config.toml
d_model = 192
norm_eps = 1e-06
decay_fraction = 0.786
decay_shape = "linear"
MLP neurons of a small language model. Each row is named by its layer, matrix (up: input weights) and neuron, and shows model dimensions 32-159. Each number is 128 + 32 x the weight over its row's rms, rounded and kept within 0 to 255. Numbers have three digits each.
After each neuron's rows, "fires on" lists the tokens most often at its 100 highest values on Wikipedia text that the model never trained on.

L4.up342:090160139111121140114101154107098145137131075101116144210137077076132214097113068125137128134119158164092120133138158107120183119136133136164083142158126133130133143140125125116113148083093140158090173109144095137100156121156116165120159153110163123159104189111090138100161155136105148130110142150147165087136172101106167168121145106172062097090104130108154141141132129163147112134186
fires on: "ra", "ri", "r", "l", "ol"

L7.up494:117156110125114098123159102165100120125137084113146147160137112121154144166201109062117149158154167112136114117156137175084122087123094145119158105159124151135102172079107084118160099149080106175075104156127040155155158167116097123154110151169084117135121125163116164134084088123128077080137124197104063184168107100199136113169140163163128057163171117113117080155124178109105133136147
fires on: " that", "art", " not", "ver", " whe", "ate"

L2.up518:163092149107107166126048140074181137166129108206081126182128129104130139081112142073121149091136133155118090159125104149107141148127117140145073148157153129146148114077108171131103123082108110155151177113157108157123172131115062204143130113145161107113118154099116071142207123152114134139176161150129134158128127109115137110110162185161074117116100157105164185178229114117174122146168
fires on: "ra", "ard", "ater", "ide", "ol"

L9.up100:132197152113085087105138144129128189161118153141135052135129116100060181142201077095146096153152123183112103147135179088153125153080079186113142151140133122153171131124152116084124101088117084098156174122118157136079096133116137113065107129097110110044105189181117110136098122065112151116153112097156134181070100079162127145160081118119079167118138162119111110194113125165144184157141
fires on: "erv", "r", "oc", "or", "i", "er"

L7.up702:115126186118091081116187143151135141074118129087126142097145093196181121107092097097147148129111167149099071121088098145143062120160165122136087117211088114083173085169116106090136169087188213120158106137132132191115177103156109093089149183132181133154101098095070178141159081080113126081120176107112139133119109170097169128098069121066073182207147100092100135160139155085085140170166
fires on: "a", "ra", "e", "ce", "u", "us"

L9.up29:195137142111101067150145119112186140119132158070112091140116118108149135073127087096130111138209147112145187160122097185157162163161132158124118083183119139201054123102118110088140150151125069080162125132109152094164137104070111102144119097132131140071118171117124151159142166142074078144146137155102133156173113126131129104091137173138158064141150104136175088124090135119112075113143
fires on: "ol", "i", "orn", "id", "o", "t"

L2.up79:134132154167162096088161128095137159102172219120136123172146078104160125196125167100150134100159140090083095115126112186116105101084125119126086130182138176105150166106076128151138097128039146147145169194120127173161117130107107181102091118153103161140103103137147172146148127117168110128100180108143095183153110107154119100095095153130151163108133137081160125183094127155128169153174
fires on: "un", "ace", "ate"

L6.up553:130151148172176170167135158144172171162146114142122108150161110169098081088102094068104130015178139136081098109095065100176179129132078152172110140092193137159097174155102153151135128063094111095153182111104083134184092128135145154076082154157115080139091144126184137160093135100104122133122131156142127098077108202119124104121175197168130055106146133103137136119139124146130157138147
fires on: "ab", "al", "ow", "ust", "eb", "ant"

L9.up279:156147108089141160141112189127127127129100097121092166123182128116094147137097066092153141122102133158129148122107134105132148121125113117114105147172148116102121157146145094021175178119161087154131136165089088155125115128139115177145053102197075102169105141186072182143130100044113136128069102133065190144135167128112113091103175149132154112166092083130131077162170107128104110187141
fires on: "c", "z", "th", "as", "ic"

L4.up529:120174085139083132130171101130057141080121152097158113128073104087128126112135194106164112151148108104124115140132125112145165045139139154095131133133168145118195151077122079088159104110176121113186075086089164171060104177104101120161062186192192163091123112118102140112085156082142151131138094152116140135152126136107108031086130170173148156143129131143128214106154137132114185085125
fires on: " to", "h", "le", " of", "u"

L6.up288:085091103104141107114158178134114134141122103154089111115144159115082210163120074042084098143137085111142127079137123060124169130102121171121126126142190123142093164093082072116117171132144190075119121126166139119113133149143111143138078076151148064122124093115142136146082110072128126120149109143114132113088120178132150126119171123151141140118107123161143164125137161105098157226114
fires on: "le", "it", "as", "om", "z", "m"

L10.up19:127120096106078162134124081070177115141094157061157143127143053125137136113119128109151055126118135142118169157094156061123140127146164134141128149116138078188117093129109109118157138138130054097127122090136139193173121143160084116154109083144132131078112119134108121075120131104080132132122119141160123150093062129125102177120092120095121124196114152195095145202177098168096169144119
fires on: "t", "r", "i", "er", "el", "u"

L6.up495:146129110084134101155142170149184140164105108078047167139111090102092124103103117078138119165118152106124154186124155119100104151209135107112143095098097094144134087137136032118126213116163100172151070121080180099139110136109164152121112084142161110115174167095094097125158129134106137083117092175095107107100156141115105136071163087086123104146139133129124144138131135177057170146155
fires on: "man", "b", "on", "en", "os", "ap"

L2.up317:143184144104101124095166138094150162130123174090055091116119067151133108088160174138109094100167081103163119092161071076094155151114152102128168107145166173167093099104120146128095158112156027164118108165158132114141136117134130170157116181124131143138094204239124102120118164131125154142153140168114120121129109114131147173107146105149152085183125135094132072137082134118156121112105
fires on: "t", "se", " the", "i", "ite", "le"

L3.up637:166152166095091118135148077101064172144082103174171117156139136154092144171174114130088163072117079134141129126106137144162093165119106159151102143093120197105103154136152083136098111130161059097143141115127133170105105128149119172202105135112149103132140099114154118116115077136107144101128102126130182071178113035125142060115110120113139116181121139087125159102086161125077071183158
fires on: "em", "ord", "m", "ch", "am"

L7.up254:155147117094169142111122102134151119093081126100109152208128126177086142167194112084116109091090134152117118155107146073138127167246179172129168120109192107146151138114147110074118160145111108152162154129161147144088101169091127184115101135188131096073097123160129067140171119161117156220175082128067112077113142112173111086116171143085167182147159114138066141148182111157132100098128
fires on: "ir", "r", "id", "re", "ic", "he"

L2.up364:162136163099068111100147121145108119129187168117112133175151109093132143214129141147041078098116081151143112131108120154111153176176113106121116146124097177098087101150093134217102094062086113130178116076176130119145128115072135182107113140157169141079162061159086148122118111124148119104130167115143134126152150144137101104162064127139151152118117134131125143171114186114075099139092
fires on: " of", "m", "ian", "ied", "ia", "et"

L9.up639:159110127089156091128153221172161188115174153092147156139145100148148121125092172104104083111148119129149106100148136128124177128074080094116172128090143089121108154148132156189113134104131114129120123103117074066104176162199139165055143139112108070100082118101103181129151120096074121177088132122116128076113139174176120122103176132124120174128129197092125102133085094144105075141176
fires on: "al", "ag", "ant", "ort", "ub"

L11.up713:123129111178126103148140193110181141124100145051089159065138120140071144145211125142130166184141074084152118169141177114121150098150095120055124106130098081191150137153143152121154168123103173119062104116130170120139137122084100125111078104138101065123151124113130107172083148145145147103088035150110133129136104158094146173127164146161143114151201146155132073095110108060103178115183
fires on: "ur", "an", "on", "b", "st", "or"

L11.up573:105181136134143142120061150090122080170170063121129119066098075102142136177146129104135096107172112125162093122111099101099135061176136166141056139165166101143125123140104141102168134134131152172156115148094120095103121082167121146130156149112082195136088154112068093122114131137095152153073180075168082092141086203157084124133126133160121154164221104125165076126182153147121156119101
fires on: "p", "l", "ar", "an", "is"

L6.up69:104099139138156116107154081115167133177118056152171128105158060140121118143138086115121140141101123129110130145105188125161156170148114098131164182137163152076142089185069111144075112084110079060129187160153034138054107113139077136110106166124137147101144152176133150143137109140115128160106077097181116149098104079158167165170148160137167201106087167129174095114110129151145117181129
fires on: ",", "er", "ers", "'", "or", "ors"

L6.up65:107137145126164101115151125160194087148086138100140180068111110074082118138114146119088117128116152115099169118148171163116106125197106147107146135131167081060135109134136102124103119126143118123132141099123153079108168143160132116184124143179110116089162107111082142137120176079146094187149178086117086082055126145115205144113155102087156110192128154070068133061071171155142173156153
fires on: "p", "ot", "t", "us", "per", "-"

L6.up651:133107166183144162125102134125159153163060129116085109134170121114135178152108123137073117172149133078123136116122146086157095122113182137173130131178204132141122158122160137080150073099119137146147101080146130118136127090081099123144122192132131136130155110129076173117182098139080141100206073034170104138125119116156150134138070111093155182127140116166135173188171122114093155175159
fires on: " a", "==", " The", "ach", "op"

L9.up144:126105176092160101099181129127103108111086134112088143150142114125119088149150116104124202086058144234135102110160091133128116123135128180137112101237162167131143083151092071178142128148090171181150118107100114101110121120146083160164151116173194137166106169035112118145168141098180133131119139110108188149128085117159176156175127112105107152166126115131128144109149132162162154126076
fires on: " de", "e"

L9.up529:089046107161121119175133117139160121159091168106154089142110135137159182095117141133079135102158147083154158108129141135131173120119162067126157112166142147105149151094141080103120143167097068131103128100139058140119148077193168086135127124141134135083091133161158111110158172116091143100159129120116123153142148146108089125142106111102131140107116188152151115113026095116080164101129
fires on: "er", "t", "al", "in", " d", "or"

L7.up64:150118120112039141193127102087146071172059106090058192104097106130134093082151136109207119106171132090179136127078108139112145170118126101140129135140140128116129148135128189109113129098080121132116146075110130202109123096203132113152107071106093098082168139112135147160152121108101155133158161092142127103114177181130082144135094097130139097123092157126059138121100063146114122069167
fires on: "r", "in", "e", "er", "re"

L3.up484:143075172083151152123101172136158110123110131085176170213149128194130102092125156101093069103099086084152129148134101142102126149192201178154103150135179139125136112162142139117151112113107128116145121149184150122089083180145104139124178098112092113142102103148174126113138087137159074171133138097128073113040124131112085174120150159153122135142169111104076141126094137169145101150132
fires on: "n", "r", "ical", "ic", "id"

L11.up124:105121189141189086132120108115146168109114135092154199119145144133101144133126148089127078111123131166174122075161158142059116158149164139149093097134177126108150106164140152098158108195088177168142158143139106098089105103159113176141144128180154184111125080116151098134119117158148112153111101132163088095152051151092103099100150185149122135103144145154118104154164149233159140168109
fires on: "a", "an", "ie", "is", "el", "t"

L6.up252:072125102149157149116134091103083168066123163183134128126156108194123154193104145147154140160178134178162162109145131163106084127167140117151067121151150180103086146113177064130149099109148146134127161111148156173131144152108156213079131109127146194150135106107127107160144067146102182114100097138071122103157135077106130079110074117101150145069104110120116152117145135123107207208099
fires on: "f", "t", "c", "am", "ch", "ir"

L11.up690:121179109090113124122093147170109141082125172103087144154159119129188160106152223117149125191124096119097150124096110088112151112127173106156137044117145179112141177130118048112140100103107137131122150101163150133098144186105115101149133110122116136101151035144035140152167112140168101138127129125194099128141124135163148100127101103120099100161136188118120174139146168153076146138117
fires on: " to", "ow", " of", "ater", "ain", "ing"

L3.up414:131115148157053100182104155117161113150098140129150076095110123136164156096132166146127092077099190102124091110100124160118148174194144129081092118154180109163152087122126121159133085142165087113073171185150103172169139118080123193142116124113114114088110143118166134141141149110119126148189134138104125106129091130138170173129109146074136110128113159155093104132080137113133109149116
fires on: "et", " be", "ot", "on"

L9.up408:125140110094137130109172142124060208103129139198113101105111119127142111148136118072127131114114123095148179144083083111144165179135095098161155189136141145147110132118067081114098166127083189133135157086077152095101100148147145159109154188085175090128074119166137147126091084103093088139133120088093132114113138147099120157128182122090136106057107140172183153133065137152138104126036
fires on: "at", "om", "ist", "m"

L10.up511:113078141202223190096103152160119164099114170112114138163060102106081175170188059148141133133138114118149133100166120120092099183170196099155054090097108133145100176156152131073118122115229177166115145082141156119157127181126208154157121102145118150140139143098123142100121149120133124116162114158111126095110113123151097083137137096094119123168085112142174130120153135140113098146136
fires on: " and", " of", "f", " ", "c", "l"

L11.up609:130196162156112177111141148084126138153070110148115078138164134125093121095158093136150098118170147168138156120168134144134129141093138136097094115094093174173068173139131123079117149103113103106080155160120154120150141134074102141076171117104097123097100122182108139113116162208186104076099142123119101167134127094091118194113145121090122148158140132199061167183125105116144129153119
fires on: "i", "y", " Y", "are", "or", "ions"

L3.up113:127111146138200106074121121131169172082095141090118098171104188133138138166167106096161118127177078083121073042158139098129143162138142158111167110184161125130114154135061159128094123073084214111125111125132134143172112135135122129194130101109135116098145074131113173095146109136161132198161155096163084149113082197145151102106127177110126085140150090135124115175100123165148125113113
fires on: "ade", "ue", "ice", "ence", "ce", "ate"

L9.up587:095130155123096164160129180149106136129084137052183056101114119135138162108146130093057102109104068153168113141116139124228170058145140177147135087112125063151167118111128073094116111108155087140152108121121177153095120149122105163183119199128132161134114164117082125091079106129122138143120114107078097148173141157105119127124057148132120123137132117175114102146159108133162134117087
fires on: "p", "u", "o", "h", "i"

L4.up294:083170147124117162129140152150135130125171126133159101122136142127152071136209107124187127134088182122064122138195215136134161132091165069175108093092097071074103151087101171120115151150103128108111169152135171087168133110097164057128106145148146130110138136128191186146128120124141172109195111134154177154082086120104162163148105169149110066086145163183159154103123102177148143126160
fires on: "y", "s", "ory", "f", "en"

L6.up269:108100120097169098065134131112152125126190118115078124071061128133133149128135078051151142138130171173135101169080175103128176175120147131068171125089076066150094139127122138155123122164053165145150105144146200144127102127113090165077132095137177115156151135139045152180131136108107076137133145103159163100125104123171156105121128094213112117081094156073149119141120152173078086153210
fires on: "on", "b", "ce", "le"